Part of a small language model's weights.
Size: 15 layers, width 192, 9 heads of 32, MLP 512 SwiGLU, vocabulary 2048, 8.53M parameters.
Architecture: rotary positions, no biases in attention or MLP, untied embeddings.
Training: a variant of Muon for these matrices, 128M tokens, 7807 steps.
MLP neurons of a small language model. Each row is named by its layer, matrix (gate and up: input weights) and neuron, and shows model dimensions 0-191. Each number is 500 + 25 x the weight over its row's rms, rounded and kept within 0 to 999. Numbers have three digits each. A neuron's up and down rows have the sign that makes its largest values positive.
After each neuron's rows, "fires after" lists the tokens most often just before its 100 highest values on Wikipedia text that the model never trained on.

L10.gate21:517484523502502529522534504514505517490487532451484494519490506444468505464436518488493512483507495533534490503536473478551491522488485508468472491497486507504481472478517512503510505465516504511492518510475507564493506490466489503475488515465523514474524505488507493518485489506509476491476515517512506490482522546541480538502503515548508505471489484538484489502465477518563566517463467523468534493465503520478479481498518490488509504483509503432456525457488467479470505481555502411524428482487524500490458526562500499513498494513530497480501510496507533494484492482518511483
L10.up21:492502452520495461547511519503504520511470544523540455520492510547518481482551484533483526525468550501527504497536505511512498482516544508488533490507497467535543472525513473495517512530481455483530494499554537527506475489508455498533539517494507498514503487495493505491530523457558502491525507530479518484440511504521510534518506469478500497534458473445516481485472492516513494537503488488535496505514520539500501479546480517531531479471496490475531468515501510479493479477563508536536453502511488485506498516506474456485522500497514507524534510489524527526518475444505527513
fires after: " V", " v", " S", " s", " ass", "V"

L10.gate509:484509506504495492460527532454494504466516489535491516475566512487466485519498500498519506527532504478492457514509511513529500481484491473521531520510469503535497500521483493509521465462494504474457533509481532499476533517484500471521469530428473528543509453531530480531505487512493469506498486507485486526484536512472576536530485482520516500512493457461456493559484503497498519476445488476474480506524489540495522450496542475537467475521501493491510515497506485532511545477538493479512490528497505540485487498542450499483467478504492493519480496495507519534544482463521520470
L10.up509:491505538488498535510511513515522542505458493488486560510501551514502530499515530518552532506510526506515487518494485487473476490537514509484521499475513521447447509503526481495478465472505498510514527489483485490482467515445492515476491520517514509553538490503506465493479514517558527482478485546498504538439509484547488508458493514508478484549525480466484480513517518470488485481504441477499471537502509490523513490495529502513488483474466482460485527509512517495529519519528532489510508452489483574489519463527525498483478490496569540496523529526529470515510491513480497537
fires after: " B", "-", " b", "B", "–", "ost"

L5.gate144:508513468505489494519469455494518483496500557498532465486486460509474502495525474538511511497500525487493445487514540490518476503521513524503479507530474502454475532465497517464484448483481544571502494479493486518506541492484513533471542474470479502517463444496502466466489564526512518505505487541502467516459533493487525506525524507530511483471458504470514530527489512481507529472475521512483495457521535488489487460505463485488508528489487483515530475476501508499550526472454490491505560499497493522482490499518478457495522515505479515518521504475521536560471540502517497475
L5.up144:472423505535502504536439478534503476521467525511517502523519484508457520527460517498517486500507564507528522501448498476571481543525488537491509500539499471509491493520511516514463516495433468505503478490483480514505512488490509512484542478485450515499490475513509541487517526557488521507508489492518482515507494510526508454466521524517468487481522452491501486504507511503491528482485528490474497456487519536494481473484502446527483495549460492513536477498515528482499504492474500471516469519516486509429471523535506456516478485507509483489473488478505516522485498487541469526
fires after: " O", " I", " V", "n", " U", " v"

L8.gate448:522501499490470476490524498460522523481490482465507471519525502494495477511511466500491462507520519510441506472523484480471474446516520481439508484492519517495527476494547510479528501482510549514514508471498497486551504506491551543539468506502469508493535464495504509534453467496516486504488518459474547532524508491487445415490524490502484455492511490494544516466470464510532463514502509481487509495461438485495517505505475551473490511483479473538489483491483505541516471465518507487494469458476479472483544514519486494532519516480538512503534492465481492498482492498514518489
L8.up448:486505491482474489488467517485517524474477497491476533546504489492485509472500498505491493498478538512480509476469537525501538487510528511514559498461510507465502507524525498480509467473485493534489482466488502450495530530456524503481503512477521536528498528498491535471555518504456495518526509465473536509528535497467509508504509438486457567539502538502493538506471456503483467484472509506448471494518506449489476484531512540470491517463506501489481485501505542482436541492490510537486507462500522481537496507518493470493490483436472493522525515454537456505489511504513490498
fires after: "\n\n", " H", " h", "\n", " s"

L9.gate84:448498528505533507514481429466516516522434470506488488482514446496518488527488469548490556506477484474475505491542541506530488456518506530500510480506519496470489554474518516478489473478447516543501489526494471521529516513500555474502454498505507525511578504478534494492463494482498529525500482536527496493498536503486509504461510465504516496498496520493490521468495551456499518449488502503499533539476478528513484515521457492502494479539473474508538498520491466534524533490489517492507516505478460503497531502499493479503512463520490529491458470503487517499479481488499502460
L9.up84:525493478524477510468553490482532482510521513518461496535512495474491495557507501514486508487539523493536484542526479482503457547505486505491529485492543494501512474538529531514457495482547547486500518525486519518496477495489534530481492497508472512509477504490521451487494509493535522514505541486496526515554531528525510505511502525517515487477480466517487499513513463463537517479527470505513492482552504543536503545462484429481519471488484529485507468487519510469484505523518558478464490480474498505494476568480487505515478520529454540517511448484548492507484492488493488530
fires after: " I", ",", "'", "I", " out", " V"

L5.gate98:513528498486449553500499472516477528468459474468511508503527476517505507524503498509484479533520478519496468504494491500496516472505504478546484499472475482508540510521567475499477509483510505504526489502521454470507506506523483462539505542454475488466512469532535501505484460504501496456533488508496507475508522469499474535491451521518482434503543491515507531482503510499468540450489516478483484505500532448536517541489490485533461499446468489492475507509496461501488478476521505526436533515532520522505500453521491513503487493517544467506513474443468515514541494499476512477
L5.up98:494521520567536502472517512478481558549454529488501514487492478496469533440468532508505492496484476484504445532490456515480499496502513508475490480510494494460491533536514517513493487509500482479470516500500484486528529455465522467512517485473501521507466423527493484533488446504549490473521492513490499511452497475477497520469475508488510513506507477514535499518525513497490503502525512519487474477466462443517505489503488507511484498500527495500487495477529513513478503485547506472490489476543555491562520469455505460508508481491534502523540480517489477479487476487498463570
fires after: " G", " B", " O", " F", "B", " St"

L5.gate316:498524504487491491488471481511516482483515518511486550534445549537520495488459454516516520512525478492539480500510515494506474450464525537478465506465456480502479540494493524495526485470502459514501502530552485473495482528498498531543518498440519510493496491492543467507521519533468529483482511498463549446487493533527460545551506477520489532491545504457500512485524489507517503525536474505509503539520525509528519457511501512508463519493497479502502497506525518552479498492532429505509504519477506531478506502478473520498473480492458448508519493487482531489495478459507506493
L5.up316:510493488516537518496520570515440534492472481535508482490523506489509471502482454525500509518523460521503452494503496476502521507494491528475478495546467483483423499494496461431511515492504493507464513497464503548456528509491492501501548527512529524504515480522547482502482502494471513472518508441503484449484505526493518533506491477544572482516486507524515499539526510480475507488488486520529495476539487480498517510452534506477510493522479515508482520468534468495500521499503515479524499517496487566445496520492489497479497508517492471499535453520445500479515512505522506518
fires after: "b", " B", "m", "B", " Br", "r"

L5.gate86:480515505522496519491464486485511520468532529509494544485461503453508478428487470541487522476532546532498542466542517483521466507524510497443550478508468510527492515541473531536513483474494529508488525439482519514482527531486495518502497464466495499541504522512531515491494514537479508494462469507521502501538470525483487512535484494523504499463530487447501506525504457520520467502502531527479511525534481512492516476458512501480532501491450487496501510552508463449517471517517487499521501530496494515523547491534530464528480516501506507457487474474515467515491476483493519487
L5.up86:504494548538510494503442534497512502478510497487487538542508524496495500507524510534485531472495493511551493508475531422511505469469521502476516544482475527515510477441519477498446473504468532523498456487479478517538466512547505515501491506520440515498554480460547500529457489493530497471490495479510489447486512490531522492465466487515506524512543470541508509494489521512506473479502494498530467494467486455479532504480467551487489491527522510491522518506548505529490543524505506497495505474522500496511499522466525506498480451506495526509519475449503472506523525518522518507
fires after: " L", " Br", "l", "b", " Gl", " R"

L5.gate498:501523489520473503502556466502550484503464475485502457485489419493496452538455487506476505449497508534526485523500493476479494519479493490469505507470512466488506506511508501488494501473530542450480493497479466466505510503481530502456523532469524521498520523537507500472477499523495521515481548483476550483523513512483530499478458539469462510492483472516477520537497465479514537512484504457517455545496472483449478502490502538528494506507504523481532487471518560505493497450474508534471543508510481479475484487495475482524516551490500470471531519499481499477477515505526523510
L5.up498:516459464499481468480491497505485505485450512475507501516479475486550446516509467539469549444488539510493485512502471515528540507537544482467522458467501493451520473503498533482500534463534499498527511478504509528451560528457521500494465502482503508504503486491469496472479509508501522541496460481446476519512478519513550505504467485487497486505531517509474500545498489505538497530492527488499479476517479506460505459482501544469486472513501527488509502471539538520481512452550522474487531495453490513473523508472472513472518537509517498463517491502520519464520481493478498498
fires after: "A", "N", " n", " m", " W", "U"

L9.gate77:424481461561477481504514479510446520514497483473523500513503516513513482508488522522501500473477504463484505483546498492522491456540493491505509492541462481524465504510517492487537480500481461489544497481494492546510517537512480485534528511474523508468527512522471534461513513516530479519500477522491500473489523477505470517453482453509493466514480460475466480516457545521478449513496564466495509539506479479494557486485485536510513460484527520506524449515477528516491481483482480524487502483500510510502508547482506465489521450473529503467504507515526507489478517546463507526
L9.up77:465499509470529494476516478493464522487497497454493532497495503533494510490486484551520501491500477477473498413518461528503484488519508463493471513525503490546486550523521531453510500502507480515495522474509471527512533530528545471505528502511517502504500547527506536474533499527501457514481515505547497489522506484488477495470540491509552498506515516515478436511500491480540508481563496540470496535481492508460502490507540482524488515461541489506510484498478467542521541517513524529473554521494526473511482531503517464498487444515481474502452479479507469528487511522487516487
fires after: " P", "N", " N", " G", " C"

L8.gate35:470472522512500487483522509516494511522506503521524505484537483514518489466518515537485557450516481507498472544472531521480490518505474507555516501477476476489477515476537530486494498512505527483473548519523508550544507545496507466511525511528457495538544459532512504542510529514503479534516491507512556469501473483456485489510516501487506497463542499480491485480498530501490449477481514473479416528516501479497490508507489469518512515545483523479484485539494447525530526491497486514477520522476459531501541514509490500493512541496538494479467489543480472484499503446473534489
L8.up35:502493546504500463493530525506519555521500498514487513512513528484522533503470482510487489479533506470452502463448509491508488471503569498501490487509526477502475508455510483519467555467489514495479495515469445466544461503459506475491541532528485501505496518500504509501498504536517485504484484524494487510455491507557454533494513448494492540528514452494496507572518530505534456517501526463496505519496496504518490484536509504545507531509476499497492485531470463499467484451481520491512493531453489486574517506540516512476519472502508531543476508506511466515484500502494508497
fires after: " B", " L", " b", " l", " sh"

L2.gate501:499512499418505452518510499481516486441496490503479478489512478472487510495500519520515491495491478513453522510509531526552513470515518497482539538458484515453541515463547530538494497498479461544518552513469500457507518590495483494493508505497473493522529501500493520487472500496480524500505517454501530485510530489479519484514486504466485471464474484523496502445448523485508501506484530511555474503492528500500500503495517520496501482505495553523474462518513461488485483533527557463525472457490512513490514495533529516499517502505541513528497499485524534519523538496468506490
L2.up501:467509491500483527511527527500559490521475468508532560491522487518517491479463536511499460511462497548512485492485491486539477507520500505528481556540488455458456526517445522469525499500523525529484515473494528492465511487480516501478480468513501469517520489505495515478483486506498477466472507472449485536496480519507509463559499435482469498469493540509485512486508545549459500513473479487527495509476530491518500522508494487466507492507515509484499490483488507511446490515513501517477510505456491526523490500516527509523465453466518438509532544529543535482470500490510479523
fires after: "\n", " (", "-", " \"", "\n\n"

L5.gate186:526520525490512511531492516477490501497541444492533489484484517511440507474490528498517496506507484529507471501535500502504510469469460505467486501495540547468490488479520513534488499478515489482472512503501484515515529572514429516455482489540500488495471508489573539534496477493484501484511463491463483496502493530516470484492450496548498471476508480485483535512472471492481464506508475456474464472497525518510496499520490516503482478505455453475493548513520451493505463515506520521500472496479504505530487523466483448512493483479536517478481496510533493549504445469482493544
L5.up186:456540520519520489528476522484509494491515485469462537464465536491435488486493536489532495488463502517511499465511526511507491453485496515497523455512544541517496501479520534528519519480502478482504449506504466513479469537480438511517468527521492447490506502490544547486486473515496481489551472518484507488503509516483513473498472520527483457490496469461511513506481546498500454495518489468484537500490498533522501544486518518527443493520472488508485528543516464477512470513508492481506497511519503473494473472470487487554505483448518501482511505495520454553499450487505503474
fires after: " L", " R", " b", "B", "reat", "ast"

L5.gate342:533476533528503496509464462530501518472516531471503494460486519504462514466449462534519483489515527498493459509448490483492537473489530485510468522524549508532479535505449510488494495521492466462513528485459557515501516500508458483512517495529483523505513448488491528496517487513526511524523511502491517531497525475508489469457473474506490488507478510553486458464530556506510500494506516537499480502488487501546491519551500533551490484525485509497477476490453451486515481490561525518542478483523484475518520496474498476517479475533483528504523507501531512496500505460487559496
L5.up342:515538472532522515470461503468503487494517510458479476445485489444519512469496509559476489469535505464498468547467502554487537489488512517487505514521583502507505526515477495476525496552486495529538515469473506472509508510444495529497523458568508490497484482503498465520487499484493491508546505506511493487488512533528448496513490476485543507496519500551552508513461476474507516517491488497510505518482516479490509518529465500520491516505490491491523501463483504482492510491525491526526491502502496478531494421482493498484465537492430493491484515516496546501478502472482524516
fires after: "2", " R", "\n", "1"

L9.gate45:498464500470495495433451462516466470503491499535483481490546456499462499499464528491524493537526483504513501449509515561537530480494516534506521489507514514497484511532460491503480494484474486515523560520556511496498481530525516482510532524466480517500476487502502490497473442458472497524438500513515504543520473497503508496519528522516477464475503506485541481520499488509502459512510539467474490470502481487468519491503520508493434502487496536492535482511563546523478481513513508514496502507491493485512486474526476504496496439494484524467451514500489511555467485473521514503
L9.up45:502527550524500513468502509503499517486495546534498537492478522498490444477478439493513485499503475496537488506519489505532508457474464497496528464471488501516495507476493518524491523531482489491484529520513509517481477482460433501505466500520533535517459522485508520500477488515498551490494486440482488526474478494493459505500471518499540476472528504517534521533497546480530543501513535456493504518529507482518461474506477533467521474523501525501518546513476489511555443551493485578518475497482519478512535508536484516506504502493493526471485518500493467516490540479508527458
fires after: "ail", " C", " c", "C"

L3.gate400:473504477502524500469494550555502458499472510486499523494531474444513473462519472452513511519525514569516509504474538500512536489522504553514476499490496461497467486519495464487494488529475502528510525516465523474512505485513491530497496514482519543497520491521542476535510471479505502453510475483484465493513530481469442522515474536499470454486490483472489509525452517445511512473529488506464478508471521522504443479485459476496473480502498503500469475530483480483476482501496527481510534523503520481495505508495500498453493516505490508541545549501527540537494488485547464533
L3.up400:452483484495527506485496507482489469486519507465512516460515501497500488478498511492495508484518514550495492518519538494489514533506481540441496499537482491505519492516500522481510507486468467483479471537513520530493546513520501527513478466510487511490501501440498504462556453512500494507514458486509487459495464491509511478465499540520497540508484509490489521484521473494486471510466479502520495547529476530518502462505516499509489451501447557517457484495556441551481528468494503506523471530479466494469450502532547502515524528536526524481501482564440503483499492494468508487
fires after: " m", " t", " c", " r", "ot"

L5.gate232:496488487522476509491454485453541499514498491483513537480502493527494474491506507526480492476484529501506454515488510548508533499505472524470478488485492484471496541524530501475513465508551469489492497462473504501477548532510444473493473545494526479508502432512483510555467518481509538513493468535484504504544492511497499523457510509493529474494449484442516523493493507508478507493509515528500484485520478478470529500519474461488491446486515525472535510534482508509525469529505546504512541515452461486462503523488480463484489515462499515505512500458455469563488487491492502453
L5.up232:476549469503506489514522523456516541504453518515499528498510518438487494462482570496505504487494470512503491485460544534499569502515541504502478529501504494491507493515522529524495449501489513471505519524490495471491506521509525481536492526485536505517512506518568478554515492477477559510536506522526505480507521526535466472499494526491491499482503453454511517477489527481475522492528531531488502526530489505519485515492503522490478489497519476542530524499477486529504504466498463460528463519521474521530554501485501497505467530439541495472482466517518484519528482487536518494
fires after: " (", " ", "\n", " E", "—"

L5.gate409:490484516534533459459533511511487492519524461469489511526460537495516482538533514509564509496500517493513491493477507504525506489465491548467540453539478512529462510476514506504518501492516500503461502511508497522481507558533521464521539525479495481511491497527497526518501509498546476502541508561494500515561524515500504503476515500529521487492536516476453528527485473498518491506496450509507481500520523511473504492528479533497498454512476491524496526533537487558503496469484531531529485501437508544518480521539539481490459488507487490483428482478478503537486504525517509508
L5.up409:511532477480508468477523479545509532506461472547538479501488458496513553484520465504507523538513519498472500476474491487478541549490510498514543454511530514480496496512497513530511517455438552511491513534530504470494500507518493498516487528521497476497523522515537521549498476511489502484544522502510488481475513469472463493531475483480493511490532507518536594515508481509528478517484460482483498561491447540498503495518465561486490498531494505520484473509484478523492528489530477510505520522454518459516521495541489514476494512505481489514504482521540462525491501498532493511
fires after: " l", " T", "pl", "l", " L"

L9.gate344:497495534532485539494540501505469519459498469504516480520541523487461504467476443479536475488542506532548510557512468479486480556468512510478465518497475485493532476472513469457542519496499497540501525530492487486439461498501485488490490512448501527516498481503500519501511485500496519560494523504508542530500480488504521523475546503486487497462499513514503458481503504477485531463477535451469486526503514484481513476535486530497494495477469531451483473514509500533491493510490485501520498493504489468515473503495509508483490512496515452482435535467486519504451467470499539455
L9.up344:510443517486500521553521470456545501478525524513525502557493521491479525508489477467567523490479511477518508538492500505509487520486505538526523504493494491540498547506528525478494517509536510447515460514515478475488500494523488469518489470513494531532524470518458489514542488513497505492485508486470489444481514522526516487530496511491523482457507526502493478472506499502517502516496506517514491478490572480495487540496460456470538512511530524468490483490462451508503513520539499476492461483517491511511406501484521483489510488474450517507508529481448501511548483526511505489
fires after: " I", " V", " v", " A", "v", " an"

L2.gate432:463476459473486503465482470497518505456531484517462511498519465483488481512527502473484494533489511457499552521511467537499500481456465465464515507493508510475492522514498483527530503512545469551523507505452510441517495509486493513522491503465522483506495510566469521478494503461509544547443512544509528529506526484487546494491502479482446507493547516482496512470468455513498501518488504506471525483456512508483485517521473519535463490458516544479515517465497497508454496476506513490514503517502498514508478540495482498476545479467512492507479548513501552507543522493484517470
L2.up432:444471463480496509476480476502522485452523476527456532489504461491506484521519509477506488531494504473505540521513479557493508487462480492465519515506508524473479531518499496545538474503531468545509516486446513449494511504490480505517494499464517497496487495560472520477501513476534536544466516534497547507512511481483552493482503473481442527495529546487516511453466450491491512510476493516482503476478508507476497516520463524523471479466515533499508519486507506492441491481485523503496499499491486492503462552510511493495546488471508503504477562523506537502542524485478525457
fires after: "\n", " Re", "\n\n", "|---|---", " re", " the"

L5.gate295:529539449516539528491500520512500540491519491467487511464510513489522497498539500497479504482548541505491505451498510501518500511505489502489468539491491523481498544515479491518511511498477501508518468493467497523541448534509491481479491542502514472515558484496541504460471508463531449499434483563489503520486457505466522461491503499469496476480506521515522508475521510493542530517524476492462515500473467502483544486493460525497509465503483466523479547515496500526525426485508514499492511502538516499511478525510536548458471442490478483464530503471509504474508478501517517484
L5.up295:517500529482491472474512489525523523513504480510522533471528537517480475505498538483492494507512516498511495447507556498493470535435520524505494543518510504543485483491505531520457514499480463469512480479465493500498521544449526532501483491445489468472526519508482449512514480514501489498489489518473480512521482492481525494507488492536531498471539463507524509471480519524446508527521514568543522487486517485491515534522457527533491462528476506542510521495503493527526518510554505492479537482468528486508511505512526487492511515522536493491470483483490419556537512509484513475
fires after: "r", "l", "b", " w", " R"

L5.gate344:475490501490525517497522523506464485531557507469498516514503485450529468485526484463498497504472476538497446497475493495507510536483522547493483495506519526523488496530466457504495534479510469498505548515448493531503506482507495493502494555481456480546503497493505501503521522496457485529534531521487471493510523498479456507517529519500469521550512502520518515496452476530489493471482509512549494502446502498514537505479513483481530531547443495487503504492560452516514491496454491475541447482484487475481479526487498486473528479446486487557542492507477503515469514513503520521
L5.up344:500487480505484533427488551510455512481519467534543501521523534505531517503533476476525506466500530528504499463522473452567496495505493522472508478503512460480505477507493540485473536461492493481452523515499511491504507500513501527472537461499488521500491534526434520480499516506472502476520480502525510536525532515513483470523487552480504527485506481466522515500468482489481495505493456507466498504556514503472482523479504544492519487525492450484485523494539497519473495514493536486490492501496484470510495444463552526466509493496532485486518545520501506499502512478499570536
fires after: "em", "m", " m", " t", "ol", "eth"

L5.gate112:474519534509477537493468516454483489457469459476547499480502468505484480500467461514456454500487484505533491511562458512526547456453506538521504488494496480526522525502473488481539497512517452438484496545539507534478514508508509465512532467510521510484499480540508444494503513500487566480512497488504513488500504481490495541505544491489532491489510523484517535516505538490534526529557504511521524515532525528521480547463481514520519493471476532521501482477482509484488485463501510529500500522481480524527519495522500514503532461488493530473514497498532529487513515511462519467
L5.up112:480508536513505493475518469470455492462481481503542534501476506534509473462475484548497477491526508502522466467493467477516480474499516503546463508514529468499484528502493493514531466471520463482498482494491500488490520503503476482513503485479491484480462514564483522496488445492507538486484476444486504486481450491515493572546488471481562521496513530498531474522509499491506510539507510497484521481499506539553504532506475511481518495509496511532494518487526499535544484542505500468513504518473508514492564483457473514503484520559485504471544496545524531495492527513461470539
fires after: " C", " G", "C", "ag", " sc"

L5.gate319:493522501508524546520449500482436482510470501485485496487511498514459528522515480514520489508515442480494492474475508554470499471478492503449460467501479484515528505483535478540482492466478494498461447530520479474472516545495477475476508487498524511491494491493503463445487497501465531512527501519538493487493493475476480537501490447511486552504525475448463547517522535498495489471475479516478504523548476509522513489515452450459488499516478473514471464511483485504510512474491486561499511491500495523508527517507463497540497457529503558497458494525518492507494497530485494514
L5.up319:550516512514476474512513489522528511509469493480497516512537528473515532505489524511527487492481502512542462533495464474513496522471454550542483496486536512454495502524505484499485466467525458534478464491488466545517502548515492495491515505505491510505485495508501518477471498449492518490543521497543467501528514444489493519473523507535534513472522554510500496492531481514479472535477503505495514540536464509482497486502484554478548549508505485529519493478522484479567505489521515530509497503487496545529473480497512493480546537515569475467486534466492511484480522539512496477
fires after: " G", "C", "ung", "G", " Cl", "ad"

L5.gate297:539511521544489513509492503477509478540558551525514526506488454524462506476483499516524513528526476478482464487494507478486467461529516522500471493438496452545483499471501473512501513495509448478486485553491490509501473536506548519489503515497465479496507500477501530518483513530505559510524536505470502541475478469484516471481499517488513503506460470512460527497487474467470561458553492500491533503513497491520477506507528521514517524486500489493499530513539493509477506531459520489470505508515544512486463481534499467514533487505539499525498492481458523489562535470531516477
L5.up297:499533472478503473546509487511456498561502539501504498509485493535526522502483534543521486502535492484536485523518469502511510521489534562462497509495499496482498515486550487475463484519497437532510513538462461517524483477549522485491541530529486440478446457467519515548490513494511533477525454484515511444460481453494490539487456473522510503466502476522491461541485540510467474460504515492511521481484486538473501466489466499476501483486484479448511518482522486512504499506543514487487492506506501496505525515505498475497494475548493518505498511464511509509482513513495487517
fires after: " B", "it", " b", " St", " vill", "St"

L5.gate32:484520527536479503500526485491507482487495492475520515467482476492507499491477485444509524496486522509490519457494513501497527507531514470498524515490477487509528519532467497471497476495502517470545456466509485472493483562494494516527533477506513530512528463503505508533549494483509517485492513474485473510536506534489533480480489533454498484508519498531488557515491482527518512510493517494530540524491433514463506531456474511551487477447485516502541506481479526529534474507553522548530498477505482494494507420541533503476497506495461488502484510535522485525528463519548560508
L5.up32:469533496510473511482525490546524488540496486496472511567487487493471492509496475501514506509483547465556515477503445511487512533522501486475525510557475515495530528527500489456493473520478511464481485425487481493530553522501499496509538491540507541505468480503497504523508484493491508510520490514513477573537493532503486527524516482521495503532519496509464491536512502542458523491499525526480485521488506471474530489464469470513496504469497482484539491462489508514480484521495550530509518547494461462463474516536469517537511490500501461514497467502524507495481527522527554484
fires after: " N", " n", " p", " f", "N"

L10.gate188:506473492505470533487524519513473471516507453471477499490474530532530529513538480540513476494508446445520484491530459526492472477485486486531504481541459453482466491525495511478504461496486499498539514505509462458497528494509472504518447457517455504465560473528488511498486536542493500491487498519506458494539494518495486530486481477509506507473528482532524522496543467490482511506486486495507519527528538481506450520517492470488476488522470481473493502474522539493500483490517490520501545527453507498478532518543547463506529491467494496423494487480533520484512526488504521512
L10.up188:442492551533525548500510468512493519501465467497519534493482483463511537535497496553475508489493453503514447526506509507507519476501485520518459518507489504511439523522483533490529480486506527482481467531511488526494481503526531480515476467482517459490507535527440511499522475524527493453481493525500492445546475545521497471501490505533529519494461491479486505477509483514523473468487490510530505496496519503490506509511517473518512517470501489464486455504481515524518509510465477475510484499516482484511506498456474541509529517507473496478459523486593546522498518491536458478
fires after: " C", " S", "ik", " N", "1", "C"

L3.gate462:459516505502476478460522477503471538522503521466464477486488494469501478466508486516491477508487524531501512552514464526486530454466531512524528529461530481491557471523489494456515516502512497468486492487498467527480523542488537475504509480524460518474481477515480552506480473472505470492469505544467470472495544509509493516506498501521525535451479462496503518529472487462498499476507504529503522502493487502459460482511493457552528503486469479508449521481500472517448483490541539520477456494502519500458525500500493444487501545516498519503492495495492469517452475504459520521
L3.up462:489547526506507523450525513522517507503518535502490529478514504491544464494494487487457497518449539515509444526511439506510521487474548512476524512494543485480504492489492489485530465509488477516509487464493534526485524566506523473468546483467518491502493472480502495587497508493504478503495465558478489459522470475499491525495519523531435491494474495487505459516481473508458534507512518457513487518491504523505521489492486475544505516461465484479454552495523506509493537514485527495514470498559501492472481507494503458498520503491526508499488521501520494515476493478452507494
fires after: " s", " m", " F", " (", "M", " S"

L9.gate182:465497491483514491514434519483462494496509486502483500461481504561497491522530536536509513517494510503482470541499494550512524482517543476477458509476480481452452483479483482526479493512493468485503523473483508509475501505468465447509505453507517527487506482467476513521492502481526500507498488484536497523492511494465480502531481460515485506478542460523474514452528502540480538476522520500504471504488491489491510555489498521555542510464498509529511491497500494523539567513476512480509498470500490495533549530521484497478549492543496484507468536450488466551457518515531498496
L9.up182:479484487465451453535491468445519474493465478483496541474487491464522501497496502533468497489480524525536458461535481485476543487516516488511466525502496467509521524484470513493470489525476469513508580464541531489507516553491478501486474480507496508525504500505518515519457559528461523533502494504519541505532496525519485494508541501448522535484499499503514554530484500525471471525518495479511496492516491460520484482510460492463486518502486498521481450482494506534532507507502473483569499446507519507501477510516470494506486524473503477469446525518477484488482503476508490503
fires after: " G", "2", "\n", " E", " e", "E"

L3.gate162:508524474482502485482471475495506515481508483510498497443513495444493494455520508525462521489555487498502497442455519482570484491484493498497516478498465477485458498528528469509525469520452474494528486504503493502510510497518508496528504507519511505487501493520518501469496489439513484483497499494513457524500526465535502539508483521575481492475496427500514458446500503470504495505517474509512476530520551529505466473522501579512494480506475487518498505489480469480523547477533535517535567522532490490482517524495476503513492486496480527490478473481515499476514484467503474470
L3.up162:475499454475499502501515531459492490511506512515487577510509487516515475490501539514487456520496477530480485500500523508470481527498497533491464535492494482496531473508493515467549525547515462514477492472537499520471510521509500481480564481501497473485533462523491485454512497480484480489495513490499476493478431525526507483497490533469429531505450538472434432512498512505538478453552487501487468528470505527481501547493515497508548518510483438487501500499527491509498476486514495482493488495494545512472482483519503468524505527478496487525502513533495477485471495488472504483
fires after: "-", " (", " \"", "/"

L5.gate36:501528516439505532478492529503509488490476516546508526494549440509497466514481510470532473486531495443531525485525513494542531480536515509484500519491471522547508537494517494498513443450488476517522489494489489495465478509495517467513560455495506507471505478457522486483470501528504535502512440482532489512491496498517502517497477514511512579509549541512525520514494551485500522502438526477532494464485507483509500505476509497516472505485458482465527476476517511486490484497476487503488495518544508526481506481508444477516529455511457499475467517500523511488500515514507469506
L5.up36:492536482472519477443521507507497497497514505539516509491536489485477503542490491517511506502519486514495519481512513485526508474560516457511520494528478522505499528519531492490485450499511481480535509486504504471448498493480525510507501475517494491526493502501490469442498543500512521496516516482526510490506489505543523504501507531561466523537494567490474471538487511457488471493458502467535507439528499506534464481477480524520522508454456535509528499482495529469531496496458476457552528509523511480479552489506523541497520496503478526466459512454469489461488488517444487483
fires after: "C", " c", "N", "c", " C", "om"

L5.gate229:489493482501503471520451500437524487519495525480526471521495474484505557525463460475494528534488488548486513522510515546501508532543463508492497515487502511528492499522523478506496491519440441453508512482510493505460487534524482527466486488504495486523496520500509486485499505487533499483500466542497526483501505491554502528525475519480472486523431483528491508481484433487491526519509540509548451518501507516467514526466459491528515486506461538509498474469531475541536493525467475521491482472514497488483494546489507510468519532471475499462491543493491462486520461513496494485
L5.up229:549423517518503491521494494464506511540488539445496489518442479493505558506487468508459508541459500524467481552523486513501473516494485482497512491488501492485496473488474513494510504476495462493511546529487457502502444515551512508452519494515531482476502496504526511522479526509512483489532511483511504492505470489498520535526495489511490509503483509535443534502527482519512500457543527468571463470473497497498480511517468540462526491528518524503518499469499524518535481543487480475525518500499506483474507495519485532484490497478499539428487461473473491488507495453504490493
fires after: " L", " E", " D", "e", " e", " Re"